Part of a small language model's weights: RMSNorm before each block, no biases in attention or MLP.
MLP neurons of a small language model. Each row is named by its layer, matrix (gate and up: input weights; down: output weights) and neuron, and shows model dimensions 0-191. Each number is 128 + 32 x the weight over its row's rms, rounded and kept within 0 to 255. Numbers have three digits each. A neuron's up and down rows have the sign that makes its largest values positive.
After each neuron's rows, "fires in" lists the words (lower case) most often at its 100 highest values on Wikipedia text that the model never trained on.

L2.gate398:136147108121165150127123108138118181129129144150122143146138168098153181100074121164124108126174117131142187122088111088143138089122106089155132087166127108170115175190141133074108135074152128140047167120095124102164175101130152179078130141160159146201112119106123123114124130111128122062201142176184105189133156123121142195172156134098177149082127101217156147099171146088078129205111136112102132078164129085109145148126078115147078170074101072119159108130182115086109130139111100170133059113096134126132104039115118145134097110146057100112145150104144142094143122122105158116
L2.up398:130118098145132118144129123119100157091140106166111118144142162136165145124081090130147114110171094141126151118112109107125139112117121067145077100152086112128114136147157102096112140045169114137046153144128097103114130184143132146126132167082115096246186163090095188077103085146159135146183081177139138126126159149146172139127133152117173112061142106197122136103158127092076092151036137153131113062155197136050163139116056129177099135140168110093142129127112116145112146168077131173133154135197154096128122090128104128173060139165110130084137144086136137080162117110107122130
L2.down398:146108122167184163188094179105106110095110096172098160075135152115083095122076150154164153140141154134112171156128099137125106137118160126126138173127118142188107113127152119077147116115144155164104120109151149118098110153074181123173122154079109098192156176106079084086148095148144133107120108153162148182097151174120150109180120168158125117080076119153159077092150163167166080071143072138162179109173194172070116130108060131160034102145167121093191123106124109119133127122148157093106152136177131184130083178110121145153111160131102148084141195111132131089162132112122070152
fires in: "league", "party", "liga", "clubs"

L4.gate51:133118053068094080103099138134151177144123130101085135119085126124142172138124161152102166143170122136170091158174073119084154149124133180163092151099158147172135158136186117154114040153119148158141118062136149154142120107197125138145132120183106200153154122092151163150076093069091126141166082177150126124171096131092115117176141177147139119148152162171133157188130166138126100110104134145090102152128154148086157119108164158093080116140127155150175122147130151130160124221063110110105162162151124138103171068087106177119140118115130164139128201125069092150108131081150084075
L4.up51:181114115118092096075113195115104184141112121117165154146124079143170128183130233138103126138183106160165137175099116168159126114090094114167106085086152106094176106094089104122136065175145133205140117095171152175078118145131070136117164156073161084148165120133106092150170131125139076089106100180120123097108059110074105097126215116045157133150136171114128092146150157170190114088133152180064096122096140114122101095124077142143079120149118103123134150108140088147144128122105145131116129143123152102095153110110151127123133161111150138129116148075141131172147166141134200130
L4.down51:100120092179099129110116185121135205154108076068112136169141077115126133109124201170101143117122130096120181085142102109120138111131139092089127102140127119184130124117179181115118150123138198173160081132088103173133084050192099131162101101125136101113171059110047153129139146119099092110105137086139113135146066125132127129136158121160123171204133118174147129114092143100156071091092196102112173176124078168155104127146154117113178111181210116120131155144103109157147128113157104115185140145123193057130185151139129166124198146117114139154137114125090129134135102116141096116
fires in: "to", "help", "helped", "helps", "loss"

L11.gate970:150089171161148082150114121120157148148109103114147101122094166121113165163135113156171139130172146164136100165112116141159130096157120099097151105120118156109168177156103111157125087073133111167097090157173152127188150074133132115100145148128100137197100094129225091107148057135098117148075173148088146073184181081125142154134159140034136013135124175146060090122074211090086124124139136127138102115081111139157152127090168134114119099134109147122109123112143082117083148127112103068101101177122124123163112078147125081117101142135103183143105114087153067109141117143126095107
L11.up970:137056133113062082143114128096111182155112157155136175078193127127091101125086064131062152111168127144125107170107129154115135137158089170088108108034150112177098075180103111182125124152143140144183128135183145112085111120200150143108109141177152104174108101149106119134113073141143127175148124157183163142144087134158117074149168127110139187147147079152055133098113104124096130109075139093150091091161117116087137156145131131111115180198109167109137141134188119127146123113191123102091131138031073092110105157129125140141114153110103143134142103089176162120122165092120114162
L11.down970:120126157149123103085102151110135134069078082117083132108112065112111098147112065120190173157154108103130139157149106137155099169117096167140130161123153145127101080144158092166086128051069176173114108142116157173148128030095085116095109074135118104142150094152152149164098079147126168115146112169115124178121158099155149144105120158106092121113143161149146157086113112120167199130099118129124086086106132081094083118131149103108089157055124121160101116063140144185115136121079092171109170103220182124172136092141086141076190106169145124105161135122122137133100117088129054124
fires in: "is", "s", "the", "was", "its"

L9.gate102:076083133189140116126145078164093123118199128073198113175147116190167191133111098149134145146162114155112114107095108140121176064152140115154105076112119163094190178130105124105084090168128113136122108171114206114161139157111076118120069126134164109174138175026129160086098071154123124126118137154113102115147109182099072109148142109102146071113086144094102187167085131130142155139173122150147112099160136075127084099121186111159162131158141139099153115140163145149122131075100117111126192138141138186157154125116169146132074142066136153176116146191107111166109137105130111137
L9.up102:086164142180130166115142120138157058119084172166128114139139104160108136125128135143113116150108097135092037111159146093142117119149191064150131109114102140201141179222129103157156065129089166147105220151123177103133046123198116166165142113158147090119150122163117142070178141181138117163146108136086124093101096170182127129146063165090156083132162089173120118113092146114069096088095109131133109126110126170147120187098130147074109141123124157130132148136095126137114169171111109135106094146084112085144178191177142159141160153132100121138135124105121123128201125163103131134
L9.down102:109141108165154176068105165155113138109050087141154177181111114128184127191059099101091083151120085159137159136072131099150163155132132151142151173135098048137121108106084113142090146111124137150187162093117096136136170136117155149123119121138177217123132115165133138095077122120166105132107149143255122137103099137153163108101123146140143095156139129125132108105121070154142096080130103129138105172129118208116103131144195115111096144079107126159083164129104114145086106137091126104132108133144166117151133127094050114177132113132189174122116092042132134105137184097150172145
fires in: "can", "would", "is", "was", "had", "has"

L2.gate444:101120115156136169125183127108089160165155091129118099112129153049101137157131130074199105116105083089078180146105117083104100125072128118127122110114123154123112155100176145162156077131141150148099154135178083144136155122100176156159138068141150142131111094148128015119169119143094129095122121153075091165181148156129114128130097098062114135083071175139090102129098132159150060171163087165123107137078169112127121117116113120227139079158086159096141176119090104070170092128119134172143170111189094142116157144152094123132133150167096140052134171158133096096122092146137137121
L2.up444:074056119156099153115159116100080173129136123150162117177116149094091210157125089083223091102123112091117116174104091113121081107102125139159174115101131132144144152099140128174120092103133172142108155117158127172101169087063170134194143048128127099157115067092128091097140118157101153062109133169101103165136148171141101144180048099113142157108064172117114102117156124145184109134105134160123128167147185141101164130121151145201102134095107155148141117153055101091129108106146101129135165140192085149083153139160107113057135148151113129072100122145162108125095109154122123120
L2.down444:101123094119151166123129081104112082165113126116106190127137128188148168153128128121177124095097133079117065131121153112114079147104169144078094105096115082067044089086135120184196144111074128139129193130138156154138148117112190156145102116124145090114186107136178119099162160168109157066140113174147145154124149174172140130186111209120151107076151116146111142076104132186160141142061126149124130113138144190126134189070107144160130144122100138069143148151131150181099166081099120099133127183147094124092156144130072093087149164135149180121109107160125107109051149119093108117
fires in: "world", "west", "region", "east"

L4.gate426:093127129207152211118079154104122170123099133103182133142135105117120148183112098107140116174210157136115156103122153114141120062135141142086110141121157171115157113136131107171125105118125133076106147133157151179138132053148082164181110114158136097184046092138088114144109135113095159130154137108092141205103175116114095096172135146112152185168105108133095118141106147119154130188127128112122180133073182142120116134156142102132112176169147076119098136166082198128159155050142144072112132117117112038160129134129129131169115095100121167085098151119103073127144047074137120139
L4.up426:138100140142088194197087068091141164116099188092186131119137096181170169154121125123118098165146144085158076127137184127128116069144123133070099127115147126149129121085124135166071088084132079078158169079185110173123175122129112141176090090136092151107130110139150079141110119076094139135126146096096089201166131126136102096113089128138136158180124110160123141133135113166145162135143139128132121183124180150178164151136082130136124183165111102141063101195078206154171126090114106077134174179128084072129131128137104129149098112090110123162063141103183084143123111118131163093
L4.down426:129089080115126166158132061124137093114144158071187153141157086144130106135078107136139122136118091042125129082104157112109065137102115152128087095141169177077098125128113152145163130135153181163107131052126123095105174065133118155176163132137154105127166152143102087118121170116145117075172116113088101156127137053096150101107083189147129158168135121149127169129172125157135147132168130094108158147119178174143141166157108168105164133082131134161177148184096189143196107147147133099096163112060157077224153178097098104076160101109112162153106111171131134151109092122173141135
fires in: "north", "left", "east", "south", "right", "west"

L2.gate18:191109112099128147140157153149146095148128104152181132162126148177101119104091088157189129086126124115139121068163154134124157094122115081175151134158076091135105158110162169173105135066089128122115163112106106147104074123130117086095137140135135159131080144117166119170158137131082154179169133143144179172111143144121159181104105155126147112146106018179131099056158108157131138138139144083083115091107147087094191168183175115175103083110045132184180088167115107072135053142176115162124167184093166126175136083094116149099140128125158105110142150164114126124108096116116093100
L2.up18:198122064100142126139154134153137114157086103156109107150147132124065135151135098121199140026120132124173114093134151106185180093077094086181114107155121102115119168091190139153125107084143123142132083100124086104106088158136143086095147133097111144142078166113175084151147117154145149161150102122119169133130140149150123207134109154108128106150066089161126099048197126151098116121140155069120121104078170124101138146210154110144048089112130125125171083143130157059140058161130096192149169175131152137180168092120135136116126147096134111116170145170147134112113091122148124126
L2.down18:132126142166130164156105121093131060081083111110144093143110097118092120143167118131205134102155122177156137143101133090122135122123150138111155141176115140114077149038163131103158075141150124123087070150155124124126122067101163109176152097084184096105148157116098116173164105148153091152082107144149165192130106128082074201103131200093090099076131204098086106152151167142117102107172095071101167092117155159138065148152093100100105106123198116102120169139202124145137127157172133159120183146140154153100111128130111128134111135131161111163181121146157091116044083091136134121
fires in: "team", "party", "teams"

L4.gate841:160117111147091065088085130078119200127122081145168100118151101179135144114107112225163159167158141150107139044131103125186099102112125117158119111147130123092103144094175084105097102133184111203119134133127155160078163114107110167058145122175185105131085129146141108091134177152083110131071162146119094148115104145118168060115171122135127159102133135148204132130145089163201144120111128094080089079131120099139218112156169108165110159111083068113181164139149107133195139171115133100140108119131113134151153099155089152078141135123132118123129153114078152127152185137138122137
L4.up841:127206084155108111095110080081123202172099111104140107138127110153074121093126179143157149173096171157092095108086100163153150128099145099152145104096155091126097097117130100096125057124210102149109105130111148080158158094099132169154125130080130114135125118111114092125171192115099127092154145132073150162108087106088115081091127113125178172114127127092189092104165103106155119129092170135059139118143156095167172125088138081208069162172091053126157136071146136085196143195122140100111139110109115119094167118135150124050145095130113102120117180115096119113115176120120131118
L4.down841:076152079088138125199141157088157214119144106131146127142112046123130071162138140169167035133154168161127148105114084114148094159119177090139112088123077104106101125105162116083164067114168131147125114086129173071131151054115095181156141117074113152122123117154133111068135163109094098151094150152073134155175140094133092148138132098169135171151147086102099082102175130136128077126101139143118128107140117150138094128159152161150116078170123163145146165162182109132180166126181140095136170135060107158088169147105200156075104086144116089133128094116112113173116158118095150156
fires in: "to", "closely", "boxcar"

L4.gate857:115115134213178146116135158134111126156097106132108109163143132138132108117187145059111153159124173188148119094164173158087113130127066065191186157158114138129016144118142088092114096104140168108137127148151093148105080155155142075162116115093124154177127124128167162133083092151145155166114168104108160104102112113114111115065185104103101120129080121141058163107057149103110166179155069139163160132115148139108155134130130122132141103101136182155158102096161164133195113123152136156116154107132172131113119156129089110102073165152119159028141118125137194136157099196130120118
L4.up857:146082170122171135147119118097187115121126096181176108203153108158094105113171085144058157149137071069096126033132149090141080162152112100095125091130097115125168141151181104142102093124120149112182135150159161158127139080102185135125164150092159097097108137119182093079114108131144112131127104159089084093058128133119077114165148152105170190127155151079153087093145056161213139124115143141158108163123135114153142156097129132097093091130124091120116152092123157166106133116120095202205067138087153162123109166091079113145131142179103158154120118098091126125135151107097156153
L4.down857:145163173141147170129110176119142092098164102157188160148169183152120080157128167086141057145138102162128078100072157107118130152103130113189144122141114092139099108135150121138147114111141160153128169106155064063119112132045184129166086134116121149158104068174157165186106154137147129120137116138118167127150177161155122160111081135156094125189128088122186127081102099110149141120190154118148135128096081161179142089118167113106125079095176141134168109122116088062121090156101138165190130062189166108116142146192120150102096120139158135105135173157087199123163085142133071137
fires in: "of", "acquisition", "torch"

L4.gate298:085140099162089071090158169176163132086139140107135167063138144189110125177173131145134153114153108189081108102173134072102164131077135087145095141093137168140100096168151093137102110182062054089125124124151135140144157086137104132150135078124154153060129122149106140141090166187121098087103073178112103130128120124169091107157142153108122083121125178117152159108138109092129176172138100139134122086117150134174187103072159113087135175138093077158152163111140051162117124175166124146112144146104108183174112086152129076133109114181148136062153144109153168076180163106155146137
L4.up298:131075173144146083125116152100095134122068133162147161126157185178135096174114120130191132154140080121109112104167110131100084095100148103095138125096140063135142148112145108121099189145087130157104106123131123079108090119102080167172102109121149134061110134098122156143051132121154192130105110087122104118158120110109154146157157084114090231110111145074115150160117126092162169142081114134096184084132157134145097111122152091086097129154131063153137104122067141091133174111186097147058115167114151143115142114099129059104128103138145198156134067091165109099125198158080177080
L4.down298:093129108098118174135147082138076152108118078173159134119083080163141118122175131106127061124111195092114146120120136160110127089121103100153139155082115109101104075141146108163122059112121109068100125131085088132123136073085106147116095170068138105089130172166094122129134149153133155102152084165110135102164159204142098148129154150179061118146131134129147180125136076141169132155171160142134126178084143126083107164136039136191156152093142125165061113138033132146160147147145107190088134127078122096168122117132145077154155106126117153067156155120186076089149167090125084127
fires in: "of", "to", "win", "gf", "time"

L2.gate704:137120148187134127200116127097148114137097124141095139125178090134137123124080113140158116164156107110151130078134155094054125131153121125215126176134164123117120159090128178141119095117073116109120171087180108163133138078188127113131173059128099092149082163162124064101146117095119173093134109054110137196146160122162102141157073149090212153156129124123069136103103156149154108088115155084078141128059171090165133128129171128155177158123108161129125160161049147094172106123115133080178154101117097067187127170126109099149124126124089159104096121080071162129138112127130131100
L2.up704:114118150177143168207129120093123128117107140126080143129163111131133119139106107136165074133164106109161100098122164102094109115152125125162113150123207126124132127108111175134094079114085114097119177084198141141105155094180146118129177051103114097137087138113147100127124098104115153073143112034073132213145173100162072136144052157122196162124118107130078147096117125155169131076110132106118145140092174111177159168110152163132136140116130152164093156166054148098167106138137117077130150124121079070152134165166074111128146133120063121142054142075104187133102128116150166108
L2.down704:122112095095147152148157121115130100110089183075101156156109145136117074136083099129148091096128102057120135096127150131111114136105151150188097137132129123114071139125130159151114117149116130167107142117147120129129149050129137133151152077141128106138137156168144059081113096141125101078121088066074132191101125051116077153096089124161160152128136171122104247066152195148150156116094119027086184131126165130140134188158086132132116071127138155130156188158087141152176128126161118096068160126072116099164134170140133145139145096136081107119118094137113152159092075146123186130
fires in: "south", "west", "north", "east", "northwest", "southeast"

L3.gate612:058174108156106161105101148101129122161096093120132049144108118212113116122123124138086100118120190148185098185121110128166145109083066152144124093138056120137148137151175106101145122088146103153155056115142119088156173062130114160144095093167181112143103087116072116183149089109054133185127114107095125106112155132148155091157143076092133131148131157112117062132090138110131113123160103154101157102118143125127150187148074076130031192100147105132094160096157162115156107159112150098168123048126158147144150096135127102100119126127099139151149096095081123154126179126166111073
L3.up612:091158134173090092081072120137187116154110104144130145123105084154138068112134097176091136129153113149075088100158115126157076136154091194123195170108104129087142152084134140126098086139168111145117123111137151129125154167157132206079115136212159069205102078131162141125094115132113117129124099173142123138108155096107144051133133115156141147201128099132138118115099096093164158109121122164112082095132136105088159165113153184130089232188121113132116091137170133119174123176099079112136146125166131110125155150118132118129158104069159120139155120092092096126150219124197104157
L3.down612:123159072088132107059097181114155165145101148165150176115171105174148100180136110177104110138150101122113206124166074162137146138133102194090150148094115077107178106126155123083087099098181118148102099141108134124107155166134103176118140143122144110120097082196147122143119167105122129143144162169165135118161131120135195127109159123130171150192149130148104083137134162139109144102081182171099181188129156111116204172116144143108092185177122102092140054101133114161208179126150062131152129114137167118118139169101141138170153131146171089191168108114145084151119170091123138168
fires in: "to", "apps"

L8.gate288:101179128173130113099163120190062139093132093106171140119160145167128162129076110146114145147085110061105051175082135131144193112116165112138096053154138145151187138081108157101135061155142108121158096144126142133150119118207109157134078134116132116144147147049135155053118090190131069090139149150101157116148145171134108109094090176133113103142139111121114118163112136137085051153135097132077136061097200110125154111148159140101177148099168107127150118106134177073115163072159090128162129126102149082065154127133137171091110148098118137085122140103094143104144122148121109193
L8.up288:133122170105167124137140164112098123092017126158099107182136104198118111105117154178082113079148158149073088107168064139110143151110107077121152086165127127097156138171146172119147131193062151106126225092151075105166157128154182144151129112192144120167126116173173142114188101129109122164112106154141119142132124227168144141136128129082216135124125079185103130145084219146119076104116163164103136123109124177085088136150113154140165143096156104116127150188133128149110159136116114080129153142144120140115139136096103132119114119062132117113137104124131139095163102156128111151
L8.down288:085137102162095150086104078123123151157111041129142125104136099161133150140107139132151111156119134141174171137050057159112150137115126178121131124136065111071164200082115078152128145136127096137120130156068148163110134086131158098126030172068140172102182073107170164085128084140106080133080107144129156106117081075142088131093079110139132090140137160126086089132123079129073149133143152116139114134138123148126142121178149179143131172122111156199152153180150107163139130161155083053121164123155130093139134145159099191154139112095164169114107169079126179110073141118167110140
fires in: "would", "made", "has", "also", "had", "may"

L5.gate623:134142103150116101113122171112153184145068139136108116121090125159139094083056157149163158152106157108174157185136086123164178082102134157174178139086152164175119110159115144126135161138109122118119127128100137101158143106208136213117143118146134137129113118137141091089104141096058111121115131115118128129146156163103122127203160170141162150088124161080154078101151114169135162169059146133147142074104137106141128114092102129148094147183116119137155180117113147117181148193178072102099117178144030166132170080111081164110082045146117100169118120145156175160178173118158141157
L5.up623:158172106115063200104168168119126185150078104143182115138127136138071087103110175171173103106093169179084136140130151138143123126139104135130156093105147093129095117099134080160105104153119111102149069164113042080177153162161150087128129163073189114102122176135092111108089150067078096107124170082080088099122127140123149169132172141124192081118132132140130070163129066134145116136096187128111145141129079106115174137136122124142101148171174137146115144110099078087164098152101120130095112127146109149120198040107167149120087172172112138044135129149130113174144146127150136126
L5.down623:132184108215091133177146153142138170137105126112164101143107077131118127112076175150122068159163089131136163161155098088147124111115146118129161108151055138135110163141146123127134101132151162158139160127152153096176118015156110125143158121104170174108113096204112105123054086156110121109126147140119101176145130078186130108128138135144101104161118140142087109080136084102112133107067167104149093120109151131141097138159092129121167123148182121170160173154085089119182160193130150096150130117111122134146205162067128228068088070080132119107084085113104152118147134125146154149
fires in: "to"

L11.gate938:148236139137054087119067124112145133223071137101119108100121132122106038123135118125165097114132132193118107161211117142131144132137070126069092087110134096173138119119130147076136160103141146151146128142186100138093156169130165126143140122161144117156152105134172128125088111122131089136130070117152111125178119198135129099214111154090130147118085107095068151120154130153164093091106113116082094108077201084094132124172168101110116098127132178142153149110123115135154133148131099127149130119143120127186157152180097131106164184120137112126118132156131178158133140092232126151
L11.up938:118151130101170115125145165140031087140179164072141059150146125127067069155107125107100124068140172139147085128101147128105116159174094073169123072154159083144135107051096140106145139098130117087144169105125141031139155148095083129142118072102082156146177119116144123135094127160073138164128099116129156124107103122157135130093104148135155081153161133120110044143110109092116177162105166157143128076118182128166073058073144079079144147071188160140100119112083132128164188139122087116153150120130134133073128115086131145095143119142129100142089127126129079170143170113156113104
L11.down938:081096133149101101149104138139104145116114101129171097070115115142167120167111198145146142143102089137151110075199103144127102135096093150139084107094153137177120147098102146128110148103135164084141161102089113141134130093190184136097079158095077148088157140154136108143187103069089152093120114189153079129137087107150176154084192142133138157118144094125106121152132141145213143116065107130072143137100094093145127133149163120115136159181142117132164164091095103134185128192187145117138169141108199111145138150118130115105140107052175159092178126111103156187132186131117137235
fires in: "american", "french", "chinese", "of", "italian", "japanese"

L9.gate16:149084167137143100127139092086101173108132119129140112119160081151129134131084157175149154100112080106142153148159166192152095135148187107156144122182119138101150230135142146176087112172087111113123091150148160162163127152135155094102127116116159055076090111107123136115132086118150107111139144121101153149174161154163165187136103180144164083144106143139155112106071125059153097089124098078103087081172119106160163105146170108123142128197093128117152068133082131128112141183123122147193200123108137116128138149107194168141206133121196090081119156076140140074102180152111134163
L9.up16:149098181184115223185148120117110097112106132110130053152113129144114102087160097130076113121118123128151119140127127137155142093124101102164140125165132203099145117121186094181133115131119110194111147137076100143143160050149155127136106105109092098149126140143141174167079119157152116103154115179121155071111084150121120186142118150126147112142128098116118107144174172126139162136143145099106097147068059148113162087119154140157130163112146034135084098054087129091184098216135148163119136144131221109071108150109119088106136152145109125104073183159109141089097114159114152080
L9.down16:098156085139144150063151088111156151137115147135123129144151094195111151148106101136173157187162112100134116162145027180097127124100083153103154078123124119110158183118142103117117165117109159092162109129121130140093100131130125140097136074140165195098152114093130183105137109097077138092099189105112121142111187125116135119082119100117122087095191167102102162190127057080097126128144166120118145137205125168114106098172084175158115097109164149088166120200057099120189070090133137118148109109111197109110085128090141153200168105109158105131123102145111105158144148081153093147
fires in: "has", "have", "can", "had"

L3.gate883:122159114145110061159139135188108192137142153137124124081140138122128123147184071139146127160115148121158170085120175143115157167108107115103093106077119064103141205155159074123174129131128068130161118126117142112114089115129127117159152186155103103150143083199104079098170109131136130099206121131126095103128181154126134104100129128155125078105156101083108124200133096113111127136147132121149106141157207081135127135162112175084176137112108125175127153110113093139188111081084113141094135175133178179107165120119084162084103129110083186165113161078088121111174038121183180173
L3.up883:126183114151124108055060129121166152161096110135080125115097157117135130109155150115217122070122057060119143107040134152062117119137100119121083121093123099109161179119143068126133107134123044136086077140128156161094110113137132126059154167183106104133128125171120143103106168117157108119143124123128126178104115140105125176082112105162116164096147170121116106166108107141063187122092171117164081116114216130099128146173122148115107137124153153070117174120062102134135128109134097125131133129110154183067166139144071132112133119113103203194141101138141108087135130154167173159
L3.down883:146156145174134167097111118156194119153101138131114158118122146123119103146132103169121108066064109073142129152104184129127100121096077071125123136142117129073176106165129098169130178121138106113115108110147194104112117079102089207086145171139122143113118120146182090059123169103150220141185152139119171184165127141079110144101067179122085136092130145152219155165148093137083164138116148066195122154175159140133133131150144139113164131152172147097143145116144136109090054109130093098097140120110155170134103090130122092066140164104126124152139109130154151090134125100214180129
fires in: "new", "clusters", "home", "clay", "village"

L2.gate225:135067164114072095147093191080120140165062168138118112144142131133144139175153119094112153106165109095160188118117131170144152120131187183152135119108170107102150074132130120152121083141158140117076083085151153201080122085175127102186146144125164092150145177098102118102114059093079143133126070054150141125135192140134094093132115154116133155117116141120089184108088179166169167020121066141164169112086162126175095138093102120081114136094171106194100136135128107126098100115137142118157136132130106154121104143130116153116146122130103070135155137064155107104130079125153193115
L2.up225:155083184134135123153141160135195128151060101093135150119159115129159087164118160116165139119125119088134147126136102134100138034156177113157087132122160093110105104081095134123150133136128105142122147084149151141060095101175129070123205142112117127166151160088105091140101148106129077123157082078081134165155160127200068145084138132126118135057133135167088137137075101165122140068142131168187153146126119084138149135117122133174131114138104181205132079144076130102175099130145074112176124182081105144093107143095122157141133112132135125184075181117129210173149095139168179150
L2.down225:143123138180115136192128110077148086171117103064137131122166142104107136087116104136181171082113150118162082089111095165070148080132133117196054149112120137061089148103087129163177121128098103137113131098188139117104089116122115173125162172123101169118117123164140068083112141168125138146157067113075118169099092067103094173141132094131122128064161151192114180127099113172096130136131096149090166117138166111110117103050132169154102069145096185121127129129114139128163088184125127110106136111051087157159051142139142133113115115106108140172089098138120142127116049174121149110
fires in: "central", "northern", "southern", "south", "western", "west"

L4.gate278:167128095121163088095081133165113118129179127209123131120142136098112132088133106128115122159124111156103144137149142145101120094101143042078137097162117139136173114208144108101136119110132127123127114119123137120148118080098156064125107077095070130106088151196089144119074172156131110125145163104103117077119153114148101137180114065076089128159166119133113113113045134088022111169175142127181148107119134183133173149087126125182150108107137167175112171141132113093048119109142123128143120157113081131091076173096076110128157086206099148081144179081128116126145098096158138165
L4.up278:147075116144145069112145081087139127099101136154157216091138115078124118081097129120166108075104080149062151089062167131090132148120141085072124121173130153080145106081120136102133112164141165071136142124136105171146154119107129152140118141113101107093134126131071146096080153188174159137142126096062050167122125127153180137089111120098143137107138152114091100116078104130074100116138183163111134120081187076158152097095131118131163060119095152119128115099121100130063059157144123172181205163136148136149050121125118105164133127156120168097139197112127129098164133175095118133
L4.down278:125049140104137199133137123133089133117138080149133129157160112149165068155160168097158082082165099117121170175170115138083122148099112150122090160095147190149156061114087123119127202146135158098125171150093115174068112076067143132145075116136076089119080186107101113143104097159145078133118120144102148105093191167177150149148105152153111172128148137170163103128102112139134119087155129087158186122164147143137157127168160159089139057124128187149107170081103070092092142153136127155156162144115152126134144123155125099127112147165124152110209127144144183083183191164180122119
fires in: "of"

L4.gate813:154088036137124109140126114066110080107111150058083130128143083144104131088136188135130143190131085106137124124143179093159107114183072089128090151125136112120169079119119132118154108102115145131078084067140127071111128121135095149092124169039141127162069141109147103189053167090186184139121080112101180151125174093164140139139128078198161081114092104172127146105136141105123049105144129102126130142124101154109130095080135122123102132130106133121089131096099155105115124133141087150085096146124073134181169186129171135178114177087122121113154094172144113159139122185152094150
L4.up813:138134125153093165168061183197127124104113127162089096174126098177143144128207183146063110148082152162119064135160178175149085059125148118132087081110128138189146142150124156136141086136129181041164129105119094113138122112088157102157136123161072114138092116167163122120163131141097106114087071066161160088151148104109124118145147152124132166164150108119088102151122135097174141185101165102143194166119128162066115118097151147064143120071110149085152127135184144125159144118100158081153115161108125119060113125173131112159158149117133155140129115093110075093098083069102135162
L4.down813:163121099172096135159085146141163166078071179115153070136169105122068152121170115102065151081095163145107075098164147150119146082142179212106143118097103133153104132173105099163199110092133117119154096151102083116106166075148104104170067117120128094129159168114189130139161097130073211148135164111130170122100119147124118104137120100116176102114154115131144065139084085102147162097126107147117109172132130142090133142114124120119098111123098110115132148135150186054072139097179166103131134132152210082125205179114135088067149139122099154105107137146121132088117068106149171138
fires in: "as", "a", "with", "by"

L2.gate616:108139099152079107100166142124135090096119130128159048177131119151118131214197126148085130121151177159106146091165202138121138114086116107094131122146217104125158121142157127130180095208132093175147093130078163158132130089128079112118167124100173125120154149094128141146089124148110115084129149117189112162141165146127131108103100144166134199049151118101139143096110068094140120097081140131136129065147132137145142193134148095127111134124113086165117145127101138160182114138111110127166116109120154085096141144057107144154105121098035214161119167098109124058132078087154140130
L2.up616:164136079145151161127131167154118092057207093088178085137129129182135099123104142130165091120139168138100149098135152132144128064099200084148090114117123089102179169172109145059136127160104137141115093143109140112101106101059136084097196146124163088120194113167159110089111122113136160128182158123131143154146163104100105115134060087177128186121130154159106129146109117168176131108099194148132144092092075139142152084141110124139132179132107122206109136148093161128140109104131131124113165157087176108088129154137116106137144113126129210146116205105129142142189092134120209192
L2.down616:164139123164126165071110148161119144100057148067155142157104140107118118094124160143129106099085175170164144131161157084174104102092155093190123137105125124133145159159117135059122148180105114153077090101187149115115096102078114096080113091123141116128140061127180143097080132116118146140180119114047142107139152131126092116181128109217170171141142187096114177129074110115142070156120153095172102136140125126123146159184112138130054141110140130130116160158138137099146161051120139125076192173154145068102128127135118120133118135150101123143124151065084140028112142128125126196
fires in: "between", "north", "south", "west", "drury"

L4.gate410:093129139156190073162107122136162128044047130166094156149143103045137139150152127170059170119109203084144169110136120106146125141171096148123111115169109187097124138143168137086069127132113071106097143167103150214138190127096147100096117159145130079116135059159095121126095144126087106104100133164170034209090104155127085148158129147156105176182084084118114078107150112183128124117152143118126102139123127099114174150109128108149148109106172149154143151121128116139101095121116133139109115137164148115120165145177105149123120161108074106165145167157115164109153093137055148107
L4.up410:146146090100133063159133102105143097053156112120138164143140150113131137125143139148164217141107091060085143159174227059142131114119113108114068098107092153143098155123161167088102104086177111122126121125079122104144120079070149142144111109102106111068126115182073141100128127148110133148125124136092064133100095102181096178120162060128098152189086116132152114117131145113113158119115122070121126098103169167110128147090128017146122071129126113118153191088112130112119105113114077169151147150127140134104176166158121170173106155092150186117102124127108179115196127164102135143
L4.down410:139208175140094139128090202207149156116124089147159132074135110145147087123089241093066119127123139090161149161145144102062141187129156125102146156112086134087157129151141096123098163121163091134079131113152180161113074116133150150163142092118079198106115117091084095150104092144100160120086151152157142084108160143115134144168142139151076117060153107168126158154081135164099150106119126124146163107169141175114112133055105122144079106128100132143111195084131186146110160164117149148104063113139185153100107104133177126165183144131157138152126093160171149160128176129114143109
fires in: "of", "best"